Weights of a small transformer language model.
Size: 9 layers, width 256, 4 heads of 64 (1 for keys and values), MLP 704 SwiGLU, vocabulary 8192, 8.44M parameters.
Architecture: RMSNorm before each block, rotary positions, no biases in attention or MLP, tied embeddings.
Training: a variant of Adam for these matrices, 12336 steps.
MLP neurons of a small language model. Each row is named by its layer, matrix (gate and up: input weights) and neuron, and shows model dimensions 16-111. Each number is 128 + 24 x the weight over its row's rms, rounded and kept within 0 to 255. Numbers have three digits each. A neuron's up and down rows have the sign that makes its largest values positive.
Before each neuron's rows, "fires on" lists the tokens most often at its 100 highest values on Wikipedia text that the model never trained on.

fires on: "de", " career", "==", "ci", " of", "9"
L2.gate482:126103134116135140110128111148113118099132109149104182115112102132129137150161094095162196135112180152124122210110114136159095148165153103159130160130152086128145112109169109102117153119127150103146138152113147138119131140143122124158132105158080101119103146126140129167152089146153093120
L2.up482:161103121117128088123085127128126119153129173128141191092139113134149097127103072110143100131118124118139107093144150159156156146127157168110128131126153125113126160103162095145113116146176105089106083136083131128132124134114170161119141145134081157151169124133107123148147140146157137170

fires on: " at", " by", " near", " of"
L2.gate554:118138119112103112067087135082107129136116135172170134091125179105159102113143117122123122147106120135195083171123138138122147137145151116146149093156115114149141133096132123122133120118149169126139151089088125135099155125140109121142107131105113055155122143097077091114145153092113110161
L2.up554:128122137130109125125101123131121094144132122093114101111154087133118152108139144080129116128130146114104122181173121134100126134135146102120152185167119108140107152158182145129164099081160101092169186159127142151168133137135141146130110134172132187156159146124136122153163150126165109145

fires on: " of", "ing", "ed", " joined"
L2.gate41:146147173120108111079119098141122106160126089146066149131153152145140108117147163128107064097119132159180121168081136140120106111130142136124120077148113093135129113077122125088095156169131147149157093145131092139110143132133126121128104100124074127140095130173107114119122186183104134155
L2.up41:119139138128113178082082088142142116129136066089144118115121120169101069106114119091111140126141183159136084143124137144116125138148120157109132130147126161172116141094114116080138079102068125089081127145133130120147112131150102110090130125169115146176094127129149168120177147144109097147

fires on: "ed", "le", "ing", "matic"
L2.gate106:131126106127153108125047126117160128131090128141127104130164139147080130129066131100114104134137139179142101140122156123124113113169145113125154115128105155127137138138076141097131182128113088108113135098135109134159108131125118118139153070157136146176125098098165121124158123115090139098
L2.up106:148167165118061131147152169125133155167105114131113156080100158158136128143108131158117115145129138143127159123170152158106108146065125155119097107143138133157120174125184107170128166132121151132140130127110078116140135160134129161117150172120128152112151154092131121164104126135135188121

fires on: "tic", "matic", "can", "ing", "In"
L2.gate266:136061110133126103146109086114113070158120147091133120114122145118130121118110138116150106128122184131126157104114145115118151153128134110138163124143161095066150116085140162096103099129112137118129144122130088155142126160120149110125142116104138130125102176153135109141147141125120146115
L2.up266:147182145123123193172113123110138132152158114104113124109148157144141097151086129125150124137132128135171109109151137120134108125126104141161145106152125116154127123120150094127102125113111188113137139095154125135141100174115114173076118121155113128137067149126141165110119179142184169107

fires on: " F", "F", "f", " f", " G"
L6.gate557:149135127160165120106141112096112123092095122153154149105143126154163087163086071085114127120106101146148150106109117119159112117136159106151167136138106151153115152134110121112166130121125120196132111139124105148119095118119092147138099082125148100146118107119139093119158181130130100090
L6.up557:138102110117150110147108126132121125105134098121138149130144120117121140152100103114105104103110146105150133146123136125174075041130123092120162096162134146145140126132136157095130112118140069127169072125134139141129106129131103124145135117117154095183115102143113104135146147135118132095

fires on: ",", ".", "7", "2", "L"
L6.gate238:132160130126154162115126149118104140151128164167162124138147105107133134148127120169108117136144120104131136080118102116114118094077158125152143100082162180140141138162191149108131118112163121150142182127073131163124141111122120115146113108103149092159150137101152129128177130113170096057
L6.up238:122119135122167139078138099056152117116130097121138144145120178126112142104138114124110126108115106142152105129096090111144116116144150123157136128098124108093116119130129191130138118104152104135122110108137118118098138136107113120180099109117182156144124128093134125120090071110130113099

fires on: " in", " of", "uc", " while", " when", " In"
L2.gate49:085144110164162165105120144150087142142114133118128130086159103154124075136154095129114111090127110125140090127134124111088072099114149138110145083122105136082151107140126131101089082135102109119157138131127089109116116154140156182165095135119131111163137125112151143091192131138119142168
L2.up49:168162093121147132148116116108108120161158143107144129115186097135175110135151088115103125117142079133095112093146153125151091152132108118114153099150108125130142108131153120125145134119103121155133161178129109149147141175157125152115113152096088108147087138112131148106178133098119121145

fires on: " St", "G", "J", "K", "F", " J"
L6.gate260:116138163200134141116158115131108144134136103120141148114142106143137076132151112103112060118112157141108103095128112131128101104129180142115161125096136161112133100149118123089136139140200139150119110110091140138108138116122159115119141058142160136116131144088117138116137138123121120096
L6.up260:114113157136131127099109094151118146136111131114142152129139090146137084147121091094121110090122146149138117137101131138135093109156154123160113141135125150139123114127131175082116125119134167108101130085121155111087130126130145114123144068176186135135141141124091129087124162109136137077

fires on: " with", " made", " makes"
L2.gate609:158144098156103149131133110159106057105122180162150142152143092110120092124114128137105180149103134117136118121140141117124143117105141110142123160098135148104164120138080148129135165157117138115127143107126052130115127132132123109100114109101121185149148120137139131144155109107126133101
L2.up609:120127185096149107137134130136143133126107118142136123077119167160103139140134146150134125097137102093081126128121153116124037082141126134120140110141127139098106129089105133131151125112137131164148180181124089169103107143147110132159118104120113149149097161149142106116099119089149103133

fires on: " \"", " of", " (", "up"
L6.gate663:158123138147144144128128106128105131131128122153129108090144161121094131099152105182101115149111126138116121146110139105141131159142161123160119137099113132141143141122135149109128192117129156072122104152084132144098168176125123119096107125145125115149106128120094125176092136139127148083
L6.up663:133104089118117149139125149173184147103144118104162124156112160144118121155110164091132156127137142084126135128098129151091113123153132103105096105114129170089172115065132155112117161119142106137122159102156088140161077126115117141149075130127124145153136128131143121115132128116126129142

fires on: " on", "On", " On"
L2.gate116:127131116123148106150073177129102134135128106131134100100121109142096127083129146147114152111136117157095134125167112105118135121116157143149154167100121152132147146102117170125103147141094123112141072132118119103144171127101089076163123094141113133119119109117116077128160134098138148155
L2.up116:159157142117121136154115177141142153110119112116152083161120113105108141105091111109099156124124084171104114122164114128134155145119146149146119133139117159126162171110076168152117155128115118122145124088142114081129130154121082100152089061145129143087090135114125101159129095133139170171

fires on: " of", " were"
L2.gate692:126120092123083100157151156145116134111125111151092122166169142098091107134150103139128103096137106150131130090109160146123134184125159111092137129092113128144125120103120112136134125098095139142130098066141152121142100132115156106094162105132089135075138133143127150123121135124123123143
L2.up692:087116109129098115158129174136092149105130095170144098095145076110123139176140074111064169171112129135126137127175139132131126088118158183120100133100129138110153123124138131137126160106109112128100165140110117121117128178157188136113118150136070129119129097118125143144147135133111140136

fires on: "in", "In", " In", " in"
L6.gate77:054164135144129193125115155132120155140114176128143146095107153168167116107146081132143143180114091097161104096121159125060127106139154144087114112112111144126122154117120110131094124121184129127161129143115125146099149151118128140112092093105131147150095097076120123149162144147155139081
L6.up77:156154098125118158091119120148133148073150142120145159097130150124149121121140097097138136140149132092159152131167091115110115113109127136103121113132125143140111136143146116113135111167151129141114132140125121078130124181124113136115107126127149153118057141115140116130106146185149153108

fires on: " of", ":", " on", " into", "ing"
L2.gate429:098123118115162136139118147129094151130108104157108110129123177131132102074135161145154125083108090134146169108094111122078140157080131122136084126121126125115104119124116109100103108136140140176142139120097091117156154130158151105122114102090081130120139150150130123123170136140128084148
L2.up429:130136120105127127157133115104176140100076083145114106089167163126137130115144120134128154129122130162118137148119108117125134135167125107113166083127125147133078129102113085115127125118082121122136139124127129087175137141156109141084134150126108133123158134089089149170133105089111117104

fires on: " by", " Division", ":", " code", "ade", " of"
L2.gate463:155082143137177089124134125131112161105180101135180123149148102096126128144127132109124166125111145125073132115144115143122127156105164166123138145106111155117170064152129138158108113128132117175124147129103107133115145117132165141166168152150093131131129187090115119165173127115109131141
L2.up463:112096145135137121157109084118135139137149150115154110117146097148121123165105154114124166124139143140125146148093124147093138141154100131132072104106112109146123180116139152154122173096120168119123162139151090124117065114124097118145140057117154137129122094099117115135124200097121150105

fires on: "s", " will", " can", "d", " into", "ed"
L2.gate465:119126139142102127084121116137163155140069094142167157091125107094150133138113127083107146147111122125134136123137123172174147149120148171129140153112128101145127106097172126149095125087078130128142101138161108127168142125102139066117131131123108124147113173097128092164085134085143114133
L2.up465:138158127117124133091147129173141159116096152113103131151164105121177103120054115113155131091119122164157092102154107153137105150083170116154135172136142147126190112122125105143117121148183125149149128127121112090125134117137118126151109155144085164105127096115119137092126083129113117142

fires on: " of"
L2.gate494:090117123164169109085131126137138142107120141137127135083122147144092089096162120133159099134114152116158104182143123085107114157114163136137138097089115111145107115097149137162126139111145125123149100157114129177121121137137141157103122148159120123148158149133130115127168113123130124144
L2.up494:135086101158159102114112138131123124103142109091163113131104100143138151135152124115147135169149121122132131122146162135080111079171121110111128118126162090124108120145118118121116125114172136122135119143120143140147103120152129122127121094117139149144123135109158129106147108146142119129

fires on: " |", " ===", "im", " Fa", " Sa"
L6.gate664:126168156145154114159086118123148072096156149132151144087114147120170146151174096133143147139127137106146140135142119083117131137136165126156140118102128137123124105143118113126065119137108139136135161116092143176131140152120117128125067146083117093159114130128116109124144120132124120117
L6.up664:110125101131139172090146136117126095156139132103088168120135137138131114113124102115140173116111081133109144127118071156169165161156104111124134142128128099120143135085131145175101184104105163113106137160120166113159128112125159170075162129115124128137163103151113112155108118116143102095

fires on: " won", " win", "ren", "ed", " winning"
L2.gate595:149083147157126113106117131122095110131126173158156107160148106106117119092131150122133111092159130164144112111111156131105128106124171133144104209142127093148132153128116130157163156141157127140139124108104084099130105095146103157144137120121119133129152178119093105148162127113159141145
L2.up595:101102171149093148122130136125132161105088108138107137140118104142111125113132117160172097114113114143135119143075170068147112160185108113125095127125102072135056142110152117064155146142122102137089124108141098118136152134089101101159115108137072144143152150144111144149112109125114169120

fires on: " when", " to", " in", " on", " for"
L2.gate78:144149099128149108150126135133148181083079129170138109165153148177174124119132090128127170107146109138142118145113149125103137151140168110100147115118119144166145128156111171123091106144116108118150128169138129128123159165134130144113099128140086142133099126194133137120144134129146146177
L2.up78:147134107126167147162106110119156142123140139155110104101154140138129162102144149105092151143119069111111140126145149119161110130138135068097176132148150140121109090136091080117136119137152145142119115134144129127139135147113134165147143123088126151167140169119151172141127161101120132165

fires on: "em", "m", "4", "3", " mag", "1"
L6.gate60:155145139109104097124130118101155166128137091199118121105172118143127109165123148113122069163126138132133155103126108128102146134161130128150109109108102138129126128108122118138110176141119133139128134097124108161138124123118144131101106119147115111155124132125169111098110158136146147115
L6.up60:106180122124133084089154099148122100114121131132104133106110182091137143113086147117115114165096167098145139147186127117087149135154124142132108128155139122157139130135127136121094172097137153170128126167128138140137177094124154104178123151136137133170119103144118132139111128129112143144

fires on: " W", " St", " D", "J", "and"
L6.gate139:131131143136145125079165113140131124122129142120114125110112129163118137097118143126134104118115170134147124135086117135085121160127135082152160147131077167128138134161085105123118092138183106111152114086137133153132116118106155152164078118164146155121153130093099104119132167120127136095
L6.up139:129173176121118103153111117182112134085151137115132100135160079122138094120139158129099106116133116160120095138068133125090162146152134097150115153115113114164149104138122103160106135122142119122118107119118153125132112120137143090101141116087129144139128109137121156171157161087117136115

fires on: "mo", "9", " ", "6", "mon"
L6.gate92:111112172148156136140113161096101115131156119133161103082097126125125110121120141127121130127119163113142131156132124101119107138072161109159111138117091160136163104131135122132154085138148144126128115125125131176139140142098119124139107117151098103141179134120123132165145148141104155164
L6.up92:134165152107105154105146148119101132106127166127166126098140136143110134130110121153147128137112150158134123179129119142116134176112140109128114132190128145121158093118144185101187125133138142113105144082142111120149101113144108130140120150145125082131142164119156111137097106107114147158

fires on: " in", "ed", " lost", " won"
L2.gate131:058117159160114151143149185144130111157132130142127119153128140122167120087160131145175136123140137117150105118100149095100137138117162139149122138106136049165092137103138136116123130117151107124151099090121136111111102103124115126135168120127162105103167125105149130139156103142119106200
L2.up131:129139115102121116149129140127101129095154137142139130140136105122089103118110081153150141131179079095168125144130125119100118162125122118152120147148125139118150145146097132105141176160118122161096125187111145098090130137113115123167135167129095175157132163121175099098095097133129141125

fires on: " with", " to", " through", " by", "ing", " of"
L2.gate59:112132092125125166158132129151130125119082145143142176117152129134111086148183142100111121139120118161132144156127132178129167072153159179118123136131122144126146151113127107157141089095122139075163125102130127096138150137143173164161150085124138109141145120097102115119122133117142142093
L2.up59:147128120108141153148107108166121140137143129139131165119122139132163174153151152125128129134124106139115127136104100112164156122134102103162118095128105115116142118108140129103128192141131138137109116135127080106135133124143160108128133136152103153150138142158082106097157099143117155140

fires on: "un", " Sun", "d", "ing", "und", " Year"
L2.gate82:104137114113058168126070129121087116119119131163129135118158135132125131131136140120131138175144131141156138158125120078135137115101127130164130160136123142093147125173125140117160137153139119128125126124123111077159149100149127147119118128147134147152130154122141111195147127135155074111
L2.up82:118125125149128102201135143106085144131193138095142104150104131147099091158148124126172120109117083149113158149128129120110124162130140134124179130124147140122103115148089145129120131137137111130129094140121143143151103122100102126101141077126136056156160118126127101115128149083157156144

fires on: "C", "c", "P", ":", "T", " code"
L6.gate86:120111129130135168100155128149083157146142160120146154094132123149130145156142115169139087091124176087114115126098171111082142101126151132169131150127144124123145131134139162110115166107115062148121144115161139118076124145154098145141110151153156128108132169137130091095104087114150150110
L6.up86:144117128094134184091142102139148095101124122109131137161122123091149116127178092144099090115081130130096115135115132102108130110089187161105118131129111114108137119123113129113117151101143113129158124084164139107103132128150114140167086138140127096090171127124117155126170124124153161129

fires on: "and", " football", " Football", " Goals", " wh", "old"
L2.gate441:103126160171098107098110115068147119123113068155128096101150121126142172127096113118117127145157111125147165108097159123143092152154120155122156131121152122128121150105115160131111106106093144134142129106144182083118112087094149112123095089125150142144175152145116099106081151115116128171
L2.up441:109124137141093113106135121112138129136147088162108124098158132108120117121131109093157121140136179112120158151105109128174096094149133141127097139086097122114168165134130143139161120120116136138103117116124147137174116083152134143118102109161140125108176167107116106149160182129084156154

fires on: " and", " other", " of"
L2.gate647:105139054105128118153152133151109158161098116137116142077136129143121115144157144124157151165130081078132148069159153136110171135130149136119156126140138138149175110145117144091132141116124120149117178078149090114124129164138168116137181144126102133090136145132119131145125143112134162111
L2.up647:104139093126125129156106132148090109125152135080121105134139112146154116138145167138138155166106091129121115086157123112081163172114129159093151113101129154116122123124116109080115111129147154143126128117160161112137147143122144109134153117136086129136127121129154129126162128122096120130

fires on: "S", " |", ")"
L6.gate468:121115168156137142093114137134117121179124107139104131100184084155139088122143143129147125121125110138143159116116134154131155083120144133092143100158144130135134163099147151133135179095131103153109149122135138170098081159116126139152147152096155155136139147106138066117186111123145094144
L6.up468:122169157117148159122129126154112135102144176161056117085124156140116099091169146123115156118112109119098123098141136110151115172131149147129148128129119140123113129061116142077138158127145167129148080118151121106146124111139146161149131144144146146129137099166129146109098103115129133154

fires on: " on", "On", " On"
L6.gate67:125103180164150138110112147101107118164117141150135107135088107100112088150110114128121109162128120152092087131172124090142122158142191121141122136113128141153144149138082132161169188123092119095092114129093147107099142141090106136111135121114114148123153132105154161109185153113098158142
L6.up67:141120177097137106146099173103118124148103113133119157136140116120135150136094114136093109161130122180124091151130079107105123133112105124176074134176132159127134158113137150132123122078105113093121124116121118119108091133135131125116087112117162118150135170120114124138134155151136139121

fires on: "S", " former", " other", ":", " of", " new"
L2.gate506:129140119131146155106106129122113150148084154126131075111141133124100158085135125142129113135104118135123156127110134154087129129105160119136121107121156168121118133123114131103102098114130109151140124169117111099135154113117174165149092157102093121123140165071109104121141157107074151099
L2.up506:166147156133090141107113157109150141072121106111133111120130136128121114118154118091088131116140079113143126142132144130114139155150147146144117142111135127159128154120140126125149163103111128139069136113125145150111153126089127111136092153106103117106142102122091120087136133074099114092

fires on: " of", " before", ":", " when", " after", " to"
L2.gate651:132134123116127116138117124091173135140141101181113113123141127113178126088091124151165181058105159151127124149105127141103127096105140130123120133151133140112139111100135124140156122132136092136152091154128129166145146147180126139125133113152096118175122140124091119111126140091142136125
L2.up651:086091131128136147135137109121110126115129117121132048094164085134106126143129111121129125146114108135133178157110117150130122141090116113109077140129108122114188135112082121169151125106116099128094132155165114170101104136130152143165124102116082107172179139149128106099105145119150142124

fires on: "1", " is", "s", "ed", " grand"
L6.gate264:107141104113102175116160130127144149152102082125141100140140089137138130127159150171124145172125126164097149131120091113114123122141150133144132146141135127108133128119108108122105143118137144140184092162115165123132125096136131121116143104124143129160109157156117098121128152179083110123
L6.up264:140109109134106154093143121111096154161138150149126156072138132144196124103166130138095160150128097146147162141139100133124160117139147111137127143107119152139146102100147145143123146143143138106114087113138134138118150128140114155136109133169128168147163166131110105139104159141123102135

fires on: " of", "ul", " on", ":", " under", "/"
L2.gate408:126108093147133086151103118110092152126120113152139138110143161187099146097093069129113130169153129137107112136161178105144120118085152160101157131160129108117130152118143125133101162134155131098112121120126141117121136149101126144115108142150121131149137148092116122134152136133087126151
L2.up408:124097113132169120139116124152156112096137102123194105157130105085115097131137111092118163130171132148091122107149126142140124114132120141112122173093102156121150130095122162166119200142141150102115111109128115126114129133156101144159125101131143132141127103104117125112092094101121156145

fires on: " of", " to", "est", "ue", " by"
L2.gate490:081102111116125120121139142127186127102140118181119152148151116091121162158190154113119114152117151144157117110148146091104179124131106116197143100112137116122149137089094136134106145149128160143115163140180116114074114152163125093112126150118164147149171148113117114124113147160116131123
L2.up490:093153136137123126103144120105195157139131162145111143149153133163107078135151157162130083146134148211164155120104134136114119147095111150127145104144101181114128127126116126200118094090135155141157070133150138135118109163134126117134085131141161152122093148117134119128134161108170131141

fires on: " in", " of", "ul", " Don", "im", " Tom"
L2.gate166:108121105182124114132061126103114154126088132125116094105163141132089119127110133115109089122135173102120184139115104111083126124148131194142172087153136136110128110157084111114139129138158147113100120073132131152106100145121174092126126129104120106166124104098175174158121101131105119122
L2.up166:129095093144172145127094127154112150076152125148152094114092119132163100132172114173134180171115127123101149134139142167120104134152133093116119107137131104104148157119138138137140108172152139176160071091114157127143118114144116106125134119170104125161106117110116119133124133109129099125

fires on: "N", "C", " L"
L6.gate521:133122117114130180145150180121143176130093146154166136122134139159155137092137111166141126100137159174096115123083164131113145073089144109142098112101125138092114128137157133137089119176113112161115141129156135134141100156128104133161153109130189144116124175120115138119123123107114168119
L6.up521:147157163120071158122127154156117118153116139153098165126162134140135107145122122119094090145089108098112137122155141156139113117155107156093119164153146099147176108106121091145093148085136149140148146119131160152129146081114147162155171184179142091107105129145096106163136122152139101124

fires on: " of", ":"
L6.gate268:087127127182136114130118086103108140141089106123139114137137136117139089072120134129099139130109153081113127174122133123109088114172148136103116121121082163148130117111142115161120123122131125117117115095116138123124148157120125115103131118144173124136192093125163116135122127174125124138
L6.up268:107112117139136182119127132181088114103113081130115095147100143142095126105155146122086132114093167124135124154152150124119120102178141138136140087148149157139098121152157148143115124145139136164121148093120158132136120122151104137112128119148139080120129127115172187100135142163128123139

fires on: "d", "ul", "ed", "z", "o"
L2.gate470:110146135160090121108075145154133146143103104115141091141139115146095081090142126140127125114150130110164065151124135125121102155141133109105132108118130112146147129120118135124075145200146137171104114130120131081142123123104136131109156126095087109150150162105133097144166093105116095113
L2.up470:162090097117111081144106138166178126122111124154131136123090110106165141106149103119125118127125130107130126120107148130142175169127134143134123123107136105127112165141114134088084165104128164142053108087115175105116135123118117107133114156111152127109140121106192134101114076151135158137

fires on: "ed", " of", "s", " followed", " after", " remain"
L2.gate413:127118146131083103118139090155115152133103076114137102117140088177141099145110118138101103089129089157152089155094127124152090138151135103160138147118142109152158134086106145136139163114131113145133115158143122108095134112135156141128167072172116134149174131120129099157113119125138127091
L2.up413:086155147141135138075150069153123146179130140100131138150091091135192080104110123143145099135120107126154119134118105144144143140151134105136131141136134115091132101100142134152133146144156108123123098129139116135153148114141153121112090136150124168136132127163089132150096142107130142122

fires on: "2", "e", " San", " spec", "er"
L6.gate365:090115111147142146144105135141137145160122124154133139085138122130150152147117126116118118166116110125132126130183098141067137132099127121109101149122129179128085125109132097102162153156120125126116119153116134134105123101090144142107118159114124100137130159141125128120137107097093152077
L6.up365:134078121128156165100146127115140157152104147112144106136187146134117155149111156163156131144129128123171121148182108172089169163139143106151087162150141201141108112096142122102125138138108135132150105161148098154120124131120149065102146128146097120077147124143076137154143120118131128089

fires on: "d", " D", "h", " L", "ch", "ed"
L6.gate261:102121160154138167112130153124201122143140137122151125077141132190142119140169155120092150154126143119132125187104121096133134135138158114174150163114141119126118124133129144127128117127122167100153135137152152105127124113105115135134177123113121125130138149135123116119120141144067128115
L6.up261:144184116123166083123124137109124106134177134077132131115128119119158127081158133106141111077105139185083144132122175139117130148150115205161114131109100083128110147185122146123109107159132120111145129141168130054141100084108123103154112125075159104121141161137147119115107150102132116110

fires on: "1", "3", "2", "4", "7"
L2.gate641:112072132152100102087139144145126165113096104098130135127148121133165145148135122108166113134142139138128109088125117177109163132130127109127130126117140137112134166146120160167125128153113157145169122141109141109104129112141117142104145150072157084137141151140132098144135112122099143119
L2.up641:113082147120079112069110121143150165107104120111155131129135120130150136144146134114164080168144146139148136122105133155080171136147095141145144124122130115135126164164110170117166110114123141195150154125111124122124149111156101126105117118082130123127118158123137107132160126171117159108

fires on: "-", " by", " under", " to"
L2.gate468:129144078117146106146168127111115103147118122182108141189121133145130161123139142159102106113151145158170114122149104160163163095077159139101147140132137114150145133103108144157148084122115150134105143132129108110139141126145139144181116132113150130143093106126148089106114139138155134102
L2.up468:150138125121144093120107123107128122144069152146116136166125127121107120126111132135151125114116110136153138142137131161149107166128102161094136142149115094119146141128116102145151157138145136113130128147129125137167146111135128121134109133135095111144095155110104114112125169122190119155

fires on: "ing", "s", "ed", "ter", "in", " writing"
L2.gate414:102116134128125143123119076103165109133103090106131129106108160135135139137082142087152120132127128132182144128121173138176130142127132137142130132162094121148120123160109087093136114102150127121142124154168146096134124112105139146114141135094111129112098164170129140133123126146145129112
L2.up414:148168141139144042128106094119094159113117109100140103149129102152136182133102078094135110094124136083110146148090167123135105111100117145140115112130103117140111130163137067101098132162121137108115100084155149131190110138158145087110133157105105147111092171153137099131144129152098148141

fires on: "ed", "d"
L2.gate415:121166121144109142126131113150125140123084156132111148146090146114132149131177179135125140097162127149116098097147134132148136143134140154130125147155133075158126102132179133125125131088097128139132138101144101100110121100090108145142117109130132142115161118145127125135168121131150141143
L2.up415:101191163150113120115173157147133146146084109109148138127089120132158166134090163139114138108163124160158126092131157167113125113137146113102093162137124149172108126118104109102149140105114125127127159146117138108067135088113127132123110086119105161167144144124133112082110125132100138129

fires on: "1", " =", "---|---|---|---|"
L6.gate216:096153106139102122077131148130143131105139128154130103163170077118216119125144116090090099155101138123145160164058150139123137145108161139132093129143125148158119107119126159133121104172128133085167102128127149117107136131120134127136159124118137093152157131157137095113114121168109131193
L6.up216:115120120124089117123159125142126120143147122166113111146118098103204140136155120096152125175156086131165161082133159154085153139111135154124079118137153173188142105070126154122147123145149162142141074161114149131118097123155113125118145116130144116139150116173155143136098140169091118137

fires on: " =", "a"
L2.gate523:064153122141119143135179111076147148126097150130114069135125110146185118123119137129177156106131106113157152128106075145118147121116144141126124147110101180142095101114140165118084138141107110111127136128143100065099091157107155169129077094154138141136134088166103128162110138123144109188
L2.up523:129151107138099130148148097117090111107171123163118160152150120167155116143126120098144081107131124127126136116095129115144097135147130113133155115166132152144101093126108121094072111158150104110144151117109124165075125113147104167086086138120137102083132147114146171106119173130137119137

fires on: " St", "St", " Saint", " D", "."
L2.gate416:128115162103134165112129150117202161126131127131174165136106134152149141128144163132120162102131134134144128169100134181077147146145154130131151143151169156121087148134087109117157135156135137128141122083109145122111122110088124096111115131130146137120109117140087121129139162147131093062
L2.up416:130104173131109156137105138139170145143129143133166151180134091192134106125160143113133106133144130125130103179096123156088129159154144076135127140149148151133102143102083092106115119111117138136136125106118136077105135109090147162097092173122107135122108129131106132152150179122103114090

fires on: " |", "|", " Uni"
L6.gate430:094149143116128122126153136129102082129161107162143107139127163166111145160134106123125122148147134161137149101148105136118160115140164136119132107145105144202132097134118102123140172097173148102183161144117181179149148113117116149149109126110130162088130126114116072122133138136127097112
L6.up430:105136164145166118101159110107120099136153176140096105126120145170126183112133119121152148079117085117132114122171147149156162135082131189135132111138124117089062125114114118135108178123165132119123141108127143166114109127101137136141121109109146103098140108123125101136149095170125110098

fires on: "9", "ed"
L2.gate83:107151158114118145130145132108181104150108124155177164068109143153166150102167157141138166148089157164163124152154143126136142109159158163123134109191113160150121127106138140107129108127129134124180112119132170126129153147093121122174109082138104131103154128132158156173128141125159152112
L2.up83:096200133094117088125126127099104143156158168123172143086139119151155170124092103100137134115173160135126120137148161134149130133099098126142121163160136151084127154073112117091074135091206152106146135145119134131144131099128130098089129124108139103126125116097135144143115189142093130159

fires on: ",", " with", " by"
L2.gate628:121166147126153168138163160157139088103097119185115162107102125113127155145178153137149176129129144113111110130134077106122111151141163122150108177101126132114204114120153132120138141117133190126151170152105107166139122153142120099141104128096107074114131153124153100118142096131105089108
L2.up628:126145135132109065097120124145150129136091088121118146100141166080099184127101171107135149131147099133120142176130125153167140079138120104149147125170130106122160138070113128066112143074100177167122162108141120130138152119149108117157114095110109132110126134140172151101078114152151104113

fires on: "d", "ed", " claimed", " lost", "off", " Champions"
L2.gate348:108171135125121143123132154141147116147126085155187159121108068092091078132136140126079151133134143131118123119105095115136088118129170147136107107073157102093168085104115172054103095147147108149138114136138129105147097086097136119096087117123115150088155112126120148143151120147091130107
L2.up348:101141165117102133131146191177129117130070148124140150137120140148149077122128151127137112125131152125135134168112152139102123115084117131122102128158128127148076161122093119146170143106166125146092119138118125084096097133124167113153130153124134156106113139098142120114140130105139125143

fires on: " of"
L2.gate207:153106089117139131128114135081100105144101141136139128117159086125107115113168076127164133124117110118108113116086153167126126147102133133112107102136141188175111121102098124156094144123103122151124150143149156180092139161119104148113152145111133118127145130101098107147167093093101115152
L2.up207:131102138132140142194167151142083106116090112136148110095113077089083129158114086110081092163080069138075129117143087180154129117118141106153119128131103137133116101133159090133111154139134114173118101144133143156124151120142158132117155137123110148152126155128142161122114120084098116117

fires on: " of", " US", "Billboard", "|", "mo"
L6.gate80:115103135150155142145116127058125139124119116155117162102143090095140152103137104138102112177117101081089132127109102109120136093091136085124162098076129113143100112111120151160143100137089119133150094137086143123116108148111130159131116167128099112154111080098096101155134101145052116160
L6.up80:132112107107105112154139163093167145122122136111104112124133141106155131111139112114128132134090091087098136167131158158104133079112120109131149098170156128139087107147132139094115125104108137135140099132088076163096108111156101104138107121112110123174128113141115097143132091144130103159